MLP neurons of a small language model. Each row is named by its layer, matrix (gate and up: input weights; down: output weights) and neuron, and shows model dimensions 64-159. Each number is 500 + 40 x the weight over its row's rms, rounded and kept within 0 to 999. Numbers have three digits each. A neuron's up and down rows have the sign that makes its largest values positive.
After each neuron's rows, "fires before" lists the tokens most often just after its 100 highest values on Wikipedia text that the model never trained on; "fires in" lists the words (lower case) most often at its 100 highest values on Wikipedia text that the model never trained on.

L7.gate976:558518469450562481496472448524486483544415451589462522446515505528526502493522509500453461575524467461489537484490577472473474494478498532475538456544495550489548502548554442517479515541475481478417479435503452555482511481482475421502509526531501448532509500517460577444498453495485467504
L7.up976:415506418520489475594536497544504595514483496521487507485443520451502464501435480438501525506599437380443544525478483540455489512445474534549467417554395501485559550531485446550480469466415463415449521494448442512528531565476532508481442478505510458517542534510485459581449549502524497482
L7.down976:499500488534600518604583474554501496523474482446518531508505548473497488485534423513452461480508492492473468466518552476457549494568467544512515538466490516464510477454494417508499493522505550545514514529564445593508508536527483453447515459462528539547528529444488457531483484496513480515
fires before: ".", " |", ";", "2"
fires in: "8", "6", "7", "4", "9", "82"

L7.gate1332:557452457541500541440511465504534529506471421587459511564480549494540475452542580484471496481432441464449465506447487490533492472548542548512537510511481464488546492493552427551456517481477560546488470479502513457506557505477524445484518507477495493558466582491538509489478472491552511492
L7.up1332:504461491496539569440406532521537504465558464453527488610445494507511493498512510468440449528441582501504564534455537444524438458504568559478487503520468481450466531454529483495473472424483424524486545533483479479520550573525583460521468550497476495616478450504489527517421519498597499413
L7.down1332:520449509534519517504460599474539477525556531409513557447504493413515456473447460497423518548527426508501516475491465482470535527538538447459487464474467525495463508508508552436493505523503488557452498529373481392584538480503465566549490477527514515517527512547490542420507513541480456528
fires before: " ", ".", "6", "ros"
fires in: "may", "february", "july", "june", "1", "august"

L7.gate165:522508508453489441525474452423525462422464460555533515512486492493496507567508477515521462497487547493514461465575432533533481564507488522540527476514527502479555451491512589481431585548437543493497457485542522555568525494466560507543457463435534457523510519593511433557515469502507510550
L7.up165:517466481438522589557500466466532581492467503487485540521468548541422478455493436471518482507510523534442530565487471538442498452507472473476456569495543449381509507482524564549475507530454468561544486443487578480516513523535470444469497486480435510499524498526529433556513509528485586420
L7.down165:551503508479474507460507542456510500541493515483479513454482532455506491494471587468517507598484522512463496495456491504513521517433523449440516451460523552554469477488492556521541405453486539488490475529592484557509464495496507496411559524459431508515556514486513519500519458424476469480
fires before: " the", " a", " his"
fires in: "at", "during", "s"

L8.gate1357:496548508513455484502506582526556453524544499577485512505588556531488536514540534542517509537520515538508461452506446510463481476537510452446495519567508516486533493500545441537444502518542527460560506544509461475472408580507546535528504502435466523465483472523488447465489487441527572529
L8.up1357:480518553507502525487434519464473492462493488507515410484499576472526535458498510422511515449466565426502523488542481481403517457448494484500524506503499496477418453532493524504499480490504470499498577457492486554502490503535538452487524499489526498474484451447471489491484515489494519457
L8.down1357:522499563569461449548480498542518499518501452518474562453541511535468534493451456563518544482528499484499523521503503496391528537471551468562483509540510538550447468520579461476486478426525494514482516579526450472529536538544460499472503478485468561483402442454535519569509547564549512450
fires before: "0", "2", "5", "1", "4", "3"
fires in: "2020", "2022", "2025", "2021", "2024", "2023"

L8.gate114:459545448531499536484471489524548560514474494536448556522511505480500466453544518533491603465483444505526574513519454409463522495490451514556477518552478571500470489512515471434452500447523542548499540466418564500508534567411473415469480567516545545523546509461462526488445502499580483529
L8.up114:511602499524518448547438474537521461428472478473469541563500549521488552478539501501475519521513451496526447551479477498457519516502477488588460513531500510478496517523458426532511557493517490554504476509436543478468539558413480489473558453512447597542482465513536540548440447583483458531
L8.down114:490548443493474445490497479463454483478498521542496570521491476459497471514515494498443478478509503517483501417503510524489456536576479469447527533503530534534443497511500544546409510498528528437564531458480537512476475520468492488480524494449486500490607498484532508479489548489460492505
fires before: " ", ","
fires in: "march", "november", "february", "august", "january", "december"

L7.gate985:523554477484509465482475480520520531569575524513531465549513548503499589439540507505521494449434475453490513527458468455490446594497493449475561514544494504585528421531516533406485459502488454495454518590497558537493436467534468608497444537498484542512535461546474495535532536550517511542
L7.up985:447448498535492487500514441478491552538502529532504491505449530517511534451485486500536473497444543451473549527515553496514465522500485480464519562462524497529482459455508508482457459491482497462443506468501432510480570517576479552562490490496511538470547524542516482441538513449506441507
L7.down985:408536502574514523484554504494577491487577521626531543508482514556503492495477452466468554521438495481500492491438587521436492525565501458501537558535464505535448503489594558428558483492519492486465502485526474560510505493525532563508541484562497549469492434544507487548430483393515510523
fires before: " ", " the", " five", " one"
fires in: "than", "over", "about", "almost", "least", "only"

L8.gate21:537449399497470502480520462441576508429496471540507534553540556480470528504532497563488497514498507499519484550485522579528563452515490530424466416494480527458512460466505545590505500524547493496509483510407551510509487405447534482496520533444549442475458528503489566482498587489483469530
L8.up21:509497446444493552469525423568543518556473458478484469516491448569455536539537537500497552443569452489518477560524561574437509430437466459499452492490473489512496425500496479482472487494566470496399505557521508524531420481512461504485427502538529547507479595536425542492514542495451488478
L8.down21:499512472519478534445467443523528529520456476540537492526491516534532499513493462460490481494445455480534529552533567497478498482535490480490474445473480476502533542510561474490474489477430463484462531477513511510495436463478466466497444596533477541484485487543465465516538526499525541453
fires before: " |", ".", "–", ";", "it", "0"
fires in: "0", "000"

L8.gate1423:513563539457504475522513553538509463465488503532530517553493556549527500531530461445504489493509554509520541480570479523500492544448402517537495541430465503513548467470456382467499542518458537461533476483418505490469541504427468504497474544505483562539466547567471570409438412473494542502
L8.up1423:493494443498519502505505523456472479514475524459528523545507442485450437521472479489471482501549518472520526504479574487533405507497574525502545446465485499433478438514537450469478507484541465482553522503543468490544497501443458469497525526525570529540511518518524490438480454481517558540
L8.down1423:470468463539466506512476524515532463492510537472522588460508481504485490517517495491477495576501496501455461466519455518467503482445483423523547504493477452543553530569466597506524508464430485436429505514527494475482536584449496513540506558456479592582488472503417461569532596430499453512
fires before: " "
fires in: "november", "april", "february", "march", "october", "december"

L9.gate441:508553501439474471484482543444459550519534492441454571489507485493488477466472436565549551483542474522533477440503477508481502506475521489538520419492459512481522465564478451499492427522446455442501506463534542483444443551504451478511494483410548470505509533508540499509502549409513504528
L9.up441:482409490574547521479486488450512521480507496538529447485472569493529470456569518540480514447569548610464557570503524508512484518522489490479499510483540454497534534419528530522512498442578612433494504512556485570482467504486528478486506479533542540479560540439447474500448474451517430485
L9.down441:461517435525539397473469420533423487541514427419493482499507515510444482522506535499542482552508474493502477495529458432500451439506487491485525488525489512451475506511517560551403490475491562475501499527486453507477516459445446467527517503496517560459424465509431546564553485453516572505
fires before: " "
fires in: "july", "june", "october", "august", "march"

L8.gate449:497542536514455538508521509562503465440497544461436509439441575527459508515482454570546480568576455462445524505515474499473476468399577495531453495453471494445496490441511451466532567465578458457557530500490543544416504519485492506537433469554529456535543544573485495501473496502551483525
L8.up449:505545484473413529531470500481466456489447519482503554506504546506461503472480519501507563508522517555431507488523558522499482552468550518531479470491483578501548472499508406464512541461503579395479504530507516497491531470448495477494541569541535545537546558538492461526525489539467520542
L8.down449:551526504503533478515521458494521511498456496539516537488448563470536506522551483490538568551445538574546466455406470521516473507445525477508522526550526565560477557486457519445480590507447487501464542518475503497495514466496469531529414456532537516555479491498492497442494483409520473557
fires before: " "
fires in: "in", "april", "on", "june", "august"

L7.gate1675:514512519499508494441554496473555517514463467538515446545458492449497472473564545496526549553494547504524521535556597487482567422507437493523473517552473526520501533492518489496529499486570505448468486539528499498498545480457551462451477421438489521548545556440478518502503519410527520476
L7.up1675:433480471543511512484561439533505462490523492440476506570508533480551540470542513534475506520454471436520520514499493484464539519529517528467497513512481517512415544486555476464487421501501438409512474502523449516517453476512533568537430532495601547464536513464509533471540555506492513501
L7.down1675:465438522519526526493561509487444432532520575520441465501470490485452500493505515501484502507497447413502526480475483506444474521398507417587568435471440483519438454415586520500592501425489522411508530565487485503549523476506492431465451446553537540476499543520486534483581494474542463500
fires before: " "
fires in: "june", "april", "july", "february", "september", "may"

L7.gate1070:494459541499526487435521477466507470526506517513494441469542479514527446526534510544501488503535472471578513532548501456545516557539531512563442510540447637567480488456535468489452471449527433469501536494527541483468476476540489507531520548489592495566534531533446448530496442530527536554
L7.up1070:567531569530583528472465473456504533563553543425516480475503507468558457543506572489510549537504497466547520510475477503485527502479447450488487547474555489445444476468541462516497546460510409511519435496420479529518552530464543419504465527503483553508502454520526495444498494503493440482
L7.down1070:498577503558481443446502476509491473529555521468422552421463460493487416502537503456499496560478494445523419524457468534503530533464475470499443467477535484531521573541482481452477450450484520463478476516532485447542519455519561440518500547535523550569540449509523479510465523542526538528
fires before: " ", " |"
fires in: "july", "september", "january", "february", "august", "june"

L9.gate498:519470503530514494514534496474418490495478461566474436515485514453503470482491542580476601519512460480514535543486489575570513552454528466484476496504519496439471496449455473463443506482522550511461484574432448465435533527479465484498485522509515543559472522469393550581464476492529469524
L9.up498:564519524429488490471514541574510467517477541491455450506480597526463475476507445532507477534559517452577440520514489478531539564507490418450471466476456560553597589511520500489466416512534488507504478545485526448525532454495498555450528501399529521494574538486521466547536496533551537514
L9.down498:466478481537461505494523490511515497495533497460556420435476575505504419499535573479551485512437496392497482531569492495465524481514495463502477525529435439419538476546530554488496574504487497531443518453465459499477481526493479431446496432512501476506448511504478453499511489450516553509
fires before: " ", ","
fires in: "april", "may", "july", "march", "october", "august"

L7.gate1761:532551428529556460543524516507461415445446427490539535435515517521559502514565437495521471522519518544447438543512452419583484488488494564453563478453528514522542508461510418450548536534536570519548470479465566519501504500495516560496506524470573524525442470494478487515524447486535550552
L7.up1761:425543519530517522508406540511494482546477462484432536492529562548540447473560457472491496482564561465515529507440533547552473420580463478569489472557448525452553466508538460531447484524559531536533444523525558480504485433538562529540465451506524555456497509464444414415511481460500544488
L7.down1761:501495567516426504467525487549433496535452464520549511509510491423557510425520520476392550523430466509475443535473534464445466448487544437450534478500471481529532405514488485407448466520511479501570468492492487485486479493504491570496557498450487530517451527538495518427524448433546428531
fires before: " a", " the", " an"
fires in: "is"

L9.gate1691:542567492496427542401551599536521545515494543514519473574486582524575468486523507438525572564559489510497484487429513461510456570495515499489497476518510521611480524460534569472575525482511585451583500560420411538487468440490496501465510567477537480447531544460517550473603497467517494527
L9.up1691:544462505518467492530534444476503537495463520542520490442434504503566453418475470550514486433495498478488467556523525411504517481512476512499470574511525464467469488446575552520533526408498517503475565459482510490492555528587548480519501538486511489463469524488466476496555506485582496425
L9.down1691:502515540480461476569412530548480442559501445553517441460509489551528519512472532563500510494484527542526555490517505483482507531472427485506458493570514603484532497572507488476485444520554513479475497522516523506532533516537503428516507528449444507465522551481529476490458545534466518493
fires before: " "
fires in: "september", "july", "october", "november", "june", "february"

L7.gate128:512481522569459500460428444467494540487493504513533472505479549576561492458518522521429551593491451459521531440546486506568516537476431512536578432491552514515492591527502505484493452549554472484519534449514455493498542527474507534498477496504557451551460532535458477522565483493497536544
L7.up128:435481574480514523460459500568456484537556405486455493509545485460550479473545502396513510523497520463496440538495467413405437527426512482543514496540539526527487440555476518433539480482522519478452479516548477462549563436569513476497503561490576531513427526513539589491602518411558487510
L7.down128:475491515535567555487531475447507506552475496468453478484503551480488553457481471420535468436510503436561581494525473481422494466437454511527453529501482521454524499489483436499499537526560594501461520524538459450564432456540588518483492524479543527538489552526535471456544564459509519451
fires before: " ", "ice"
fires in: "august", "may", "march", "just", "june", "born"

L8.gate456:492475533554435521572507501484553508434534524465537483501474544459548521527484553438482507559529562440488512468480502456546562539509481493540492535526504437466512481433511475517571537472399485452462540464505498485524436505507466548550454469459435452547511578430542469540508516419522517525
L8.up456:595435440486435501461504549518445459493541427487487524505511466477536515510486514546510504502517545566522467531500431470541506520520457492498506431509519533532548513593440561497529534467573482553506501466463512487537503521512558517490475551498482450452539590556532480529539533548524480598
L8.down456:523499502502517455451533506517488534523515542438548429533485558466561520481572520485487495462514471475442500461473542478476439529533511489479505469468472533471450451476523456508477518489464475470532514507545460592524466553502494510561513547439495450502562525503468507495460474526506563504
fires before: " the", " ", " his"
fires in: "in", "of", "during"

L9.gate957:536461482432403428448430423545514504533497481499589471599567472509513507488463526506485448504478546494426497468505494473477552496479470498487453558493493541455419482500478468497512457486525417463556517455513525436530498471622501472520465501483548498610488560479425502460531491411493475563
L9.up957:549548443478455513534410496475501460502480479472513515523502489523508421452527539521449470449516545529498467512528516494579574409497475466492498568451552498542465453521462455498479525459477536482508503484533488403514556488525485411491484529391532468546516578509492477491519487500490477508
L9.down957:495531569487419443499482531556504519550557492481423439551582529497551480526367505570585446550525572515533467548526502520475527494515474484521545564470516419543501443499530521444529503514513510499485516491553445414476520462511446458500605509521569448461516500478504530474498576479476461489
fires before: "0"
fires in: "2020", "2014", "2018", "2019", "2023", "2024"